python train.py --num_attention_heads=8 --num_key_value_heads=1 --head_dim=64 --vocab_size=8192 --hidden_act="relu" --attn_scale=0.125 --tie_word_embeddings=true --init="normal" --learning_rate=0.00136 --weight_decay=0.15 --schedule="cos" --final_lr_fraction=0.03 --max_steps=8166 --dataset="wikipedia_en"
MLP neurons of a small language model. Each row is named by its layer, matrix (up: input weights) and neuron, and shows model dimensions 0-255. Each number is 500 + 40 x the weight over its row's rms, rounded and kept within 0 to 999. Numbers have three digits each.
After each neuron's rows, "fires after" lists the tokens most often just before its 100 highest values on Wikipedia text that the model never trained on.

L8.up734:500550492525516511539487518496541513498469470562588520419473585480522473545465478358531505513440505494425505451380517508575530452506581571563508518471473447564457522489491508526495522476484526490513505479495529546493540545516536538491578482483463536456487577502525509455463480500542580476523457492502543463425521509388556518493510473482437493515420493515466516542515558470483463527513533428550476462499532472416519551519455547524549427553472491539517517506468469555537532489534456473482503494526530494478512491528529492542447501470477458478425490478513459479460523483544513533476538377447496480453440527546507493524603457473462476489503482467474463458474494473423531462583457519504471509404505517568561489464485532484517555556506490444484490595513490537439461508461523
fires after: " |", "|"

L8.up1319:564494510558536560540491512468514569447503500550495444495475501479514506468470497509519466436461530520507462500522536457479518529499516459459514525476470479496577505459508529512494463524565490542494481496529477484487500457423519451468425507503511457452405472452577493538542519542434450567558435426483544417502501515504491479464499430576472470540547530457553415583497544507523525500564438588555481500485486539497542489515443540487497535553454446529431453515473492523569436541486431521421504500474522462541517518494470495530546498492501542527491429506546514498498542539558499513552511505417488566560558528510547497519568438483593530503485497494510498490503448568401454495446493454528428504496541521496594461537464471456471501437475527472500533447518526478493453568517463
fires after: " |", " a", " R", " so", " the", " A"

L8.up253:493500542526495508423515539517543447539534476423433409518513472537516500502504532477571456516605505544506573476520513569519498514506545432584517547484547522471507468507535463558481437586537576442479510475480489462471537509441572471453466476560511541581451496499463467556544487529554509490512522454472481490498473441515496526534505504536484484544446502480402551474428472520456561548509566504469495532489525569505494501528439515517532445527505488465530516516486552530539476427492474493508618562528516535497467489474481446445520462439402535503490529485529478524475458536468521505474597451511460464475432533549580477556508522477513506477537535545460550470505529493554507493440523507453517476518519525533484516518495475535511499502456452458503490491441480492465467495512493
fires after: "|", "-", "\n"

L8.up1619:480503516489504545480515553575588507490498556512460442412433567489530462501425481467527488595545418420464502501470510532505445565527499366548466469580518499519513562519456531525580503409541529482539582556592457539485472531541521478489470489503483497510519535598498525457466472456516461510524424535455511505416564452501449497450528527458427457511434495491492474502496532491616486501475497577518483517509540575479550508492488523502456471457554504458476470494430473455477543471512481530554453491491510503537527511523470468463567543471531486490484512489447517460439489427487491494523554477482496448463485428483449508536450456481487511502484464500525556474517469470462555543494461506539558533510519543559504547532409564509516550505494486501544489518526438514450498485478520
fires after: "  ", " 4", " 3", " 5", " Population", " 18"

L8.up193:436520495504498450483496498529425494409486490508467579504488525465520524506497486524575458520454551575542555526555479514518475487532462569489471414453523535453514489496562475392391498471526499518520488486429441530484461492469523482478497484487535518511513445525446426476476519442488510474463581486538454548526516499537450554493525435551524405490508534508477482494546534490488472507472491497505449533539526554479458532593535517498485519449522559497498472579527513492502556532521430468477501509549465543565510544558466468457555443529494555607530495530469525514485522507525437486475547521495495511533567449539477461474483490525522424510543463529470505475486425591477458510499418530482496472540405598463500526501526513547508426406516479480593522471491510509518435503497454
fires after: " in", " In", "In", " for"

L8.up152:526496504495502471537522542488536484532532528569506445490500431509454519440502470532479597568431450502467464497436562455503558513524533503556502490449617455508451502516504492447477490482544468497531432511458544501473519504466532484546449484544452447503527478506462427542546568486521463467543512483566623530550536457461519545526484485532491524524558547495543376565518428532500482437526560489493488448534459440511533485404510549547504579529520470491469474553483477529479461473526467491531553480523498478424427507518482473497505472473525479476494504504503524410488508542473460520489520498404433525497407429461522504557537502537495523413485516506459479541392487520519545444459518496489551528507440408461512546472518510596550465508522484504506478525494496470467384453576519
fires after: " the", " The", " Dh", " Di", " Ar"

L8.up503:491494459538493576488528528530494511550473519519581511472435434539480414468472520495514462568469546468545472521506518518560495484467505570463486555406448485463476508574496516469506508529535471449439459461483428479478437506534485518534476427485430460480494508579469500502468474490497449551488485480439474474523492554483484478526484517502507479521491474489498401466430503519447562454526555480553481437443531499574499531508559549513500450494513422480539531518509464455419521433495537531541521479508445503526474446518526509545455425425494478530532490548464458510501503469473548605499424455521482469492493560462522553543497533482535612573430434490488521566461543456535430383541529480565528496520474547509487450531509517402461504543550484548522515598545486505494472509525468
fires after: " |", " 2", " 1", " 3"

L8.up3872:483531556507433568553518441529443505463547409534515492451505476422495593454480493520530475539546491435512516551479548453477573520413475513529504474540517529555534454526505499408507468555532452568472554419486422559523458488474533452451512498481523531479524494546397426580441464467523454468443514493546442584425498468499494521514552494505507497470506520508508484548548480580558447460563466565503538524530535517486505455482458477548471513493571470455462409555446515449511499481487453518558556442607487595484487533562544478519496429515501534508470542555473506452473479504505506511465437465512468512522589554557522498522594507524490429509526470577481583517513441500468494477473470515566487485595482511459519548544558454487502459480518507463529516498456459497499543448481513
fires after: " in", "'", " at"

L8.up2307:551452542494518543554503501530543493490523477369472531536534498441520483454493556514493554565511467485450569496464501464448492553495528572502557481468503503444566545438536473480415466496523510466538487524584476492464477488491548489453559507524479450466464603515450515489532517499528495540513501520473539442560426524470508512485445498514437492457513388554455416540508477451488467519572398553514523508493455502485488505505454546546547444485514495511489512531493510445415497508532543539503531509552454477474572584494478537492507527522481549524519522441449473550396528499539539487484538507479441550453482446526472504498495513488542523490423474506459479565486517428466450492560483470563439458533487520476454440498562476540511496464529550470415512510494423574541505590479577
fires after: " the", " of"

L8.up1901:560454514443496492521468486488544568437506533485519474500535557485578513509423451411462400532469556421491576493437514513563507459444518554504435521561500455521476433548493476470528485474458457403444489534474506524443552536582497541583515582499534484410475504532478485518463501492520513544552515510512478461477474501551446536523531537392469515466461512578475414508482542480550536502477485463521479481485496461488485469556481473522519574516484530539472465420555497514501479476416482537473502509536523467529457528511537545466513476453553493481478481494505490545460456466462572578507470564468497478450566513535496489553535526520467462543447487467491567503430515515501534399545514459502522564502538483498520527525536486505524480461491509441475549463536502454499510463498510
fires after: "=", " ="

L8.up628:537518538584486514470442574477467536543508595450521481491479452512426478542521512522426479532537552510540564473540492447499489490504508560505529522544523487571514546441483467467502508461491456476538489472523466542481478487466485554484495514469487540601471495492457537473522548501434507473488493579512450519587546540487434433515462527571468501477505520509542466408511478550529448447538485516502485457534462488512516520569543469518534431515489545492525456550519452545469517411501497517474481521420472506455530453465469483527537516514500502490531471554451547561456465530485513537460449503543469460506535461488500422480494402558482510475475470502476475513504537461425503484446524485497471561518448476447518488461413489552497519517530458490521558461526503460515590477520578
fires after: " to", " su", " that", " and"

L8.up2605:494495470464535539572553485473465553534420505487533507479503457505546502517511419482542474553506511431528563530574515395498568508568494488515534507554491454469481498486540501489524459533477518494515461432553512504473524576523529455603505493499531546520469481503495499523518467504484494496509488519569441484433526450493514523457521512481510481512507514483559434588505473575520497509461505447596456533537540494521518524523519530477439519461524519509539430525399496509524487527499543503488503479487487474464511487528503450533495483458532441486444516443515531545448390527550507528508524540438521434459562551491492498503491472492612444581510517546516444436482452491462492455460522529504529557510426566535566539519526537488539487480514568522488492499424451516561475543526543
fires after: " in", " the", "–", " to"

L8.up2860:543491517423546513471513488537470477496541460489502505494458530498520455541544472515540490523500416534505509514470453507469552515478500506428567454533463435527495516492525429540527501479515508517439485495510479472487540501512434513509447592521400508529515493542503505491428521517387487588477538485514459494526489486438501530500444490508468504569482491518587523467489478414497547577515533488490480488493509494520505474398547556535507507499479537475480538467494454480491521519409512473469556494456532441534492549509498495433499538482460443546483431517485480475509512435496492545448473478502482466528499470588492525492507479412585526578516486478511454466507458519568579516471503515426468518492546480481461470523464570517534547583485465423513460450539451500520566508530451
fires after: " it", "'", " There", " there", "’", " ("

L8.up2204:486492524519526522411518613496575542500556454493501502465509513511505469519525527432451496467501494516529496521427392478473472449547482436480462545503481517513523525496458515525487524509490550600521433483510500443550490442505453498483495556592462512460537527571527520497595497545494521493470568564591519516511522530545477483442525493436472506500491497481535481553505495445529443477512572547478546462559549487520498463528501501485485511500485502512494485504489458468413558494488467518414496499516528460525520564540439452513509538511533403476504504531465493565462487579454514494585408482460503505487442514516529523442486522445507444466485490449492472458518506527547452510548456406409455535509507530522495517458437431520566492483630494480439522549420523449493507506545527
fires after: " U", " one", "A", " member", " a", " some"

L8.up1551:512561465600539539514541465514497480471446439502546510488474493451500496496521519525476483496461377504524447515490573513575493469502426573526475502502475491468471460531504521536534503500511519452500541507537459457519490444512516467519524513544426492480460588476431520524499530477501537567533559453484526509462515535493491525449583486509436547500468473476511459489457485514536472540538466519517460393490445526426550492477450535500490483489484497514584523490505482536524520534486444479556541499473564553484395530430535517491389459471580517502453483503509530562513512596524482511515519533470486504501500511510540510446588468545455449605479536528521503491487397486500524494432463460453483485513516540534480489510410427545502505544478473444583429501393483512552454528552484
fires after: " \"", "\n", " (", "\n\n", "="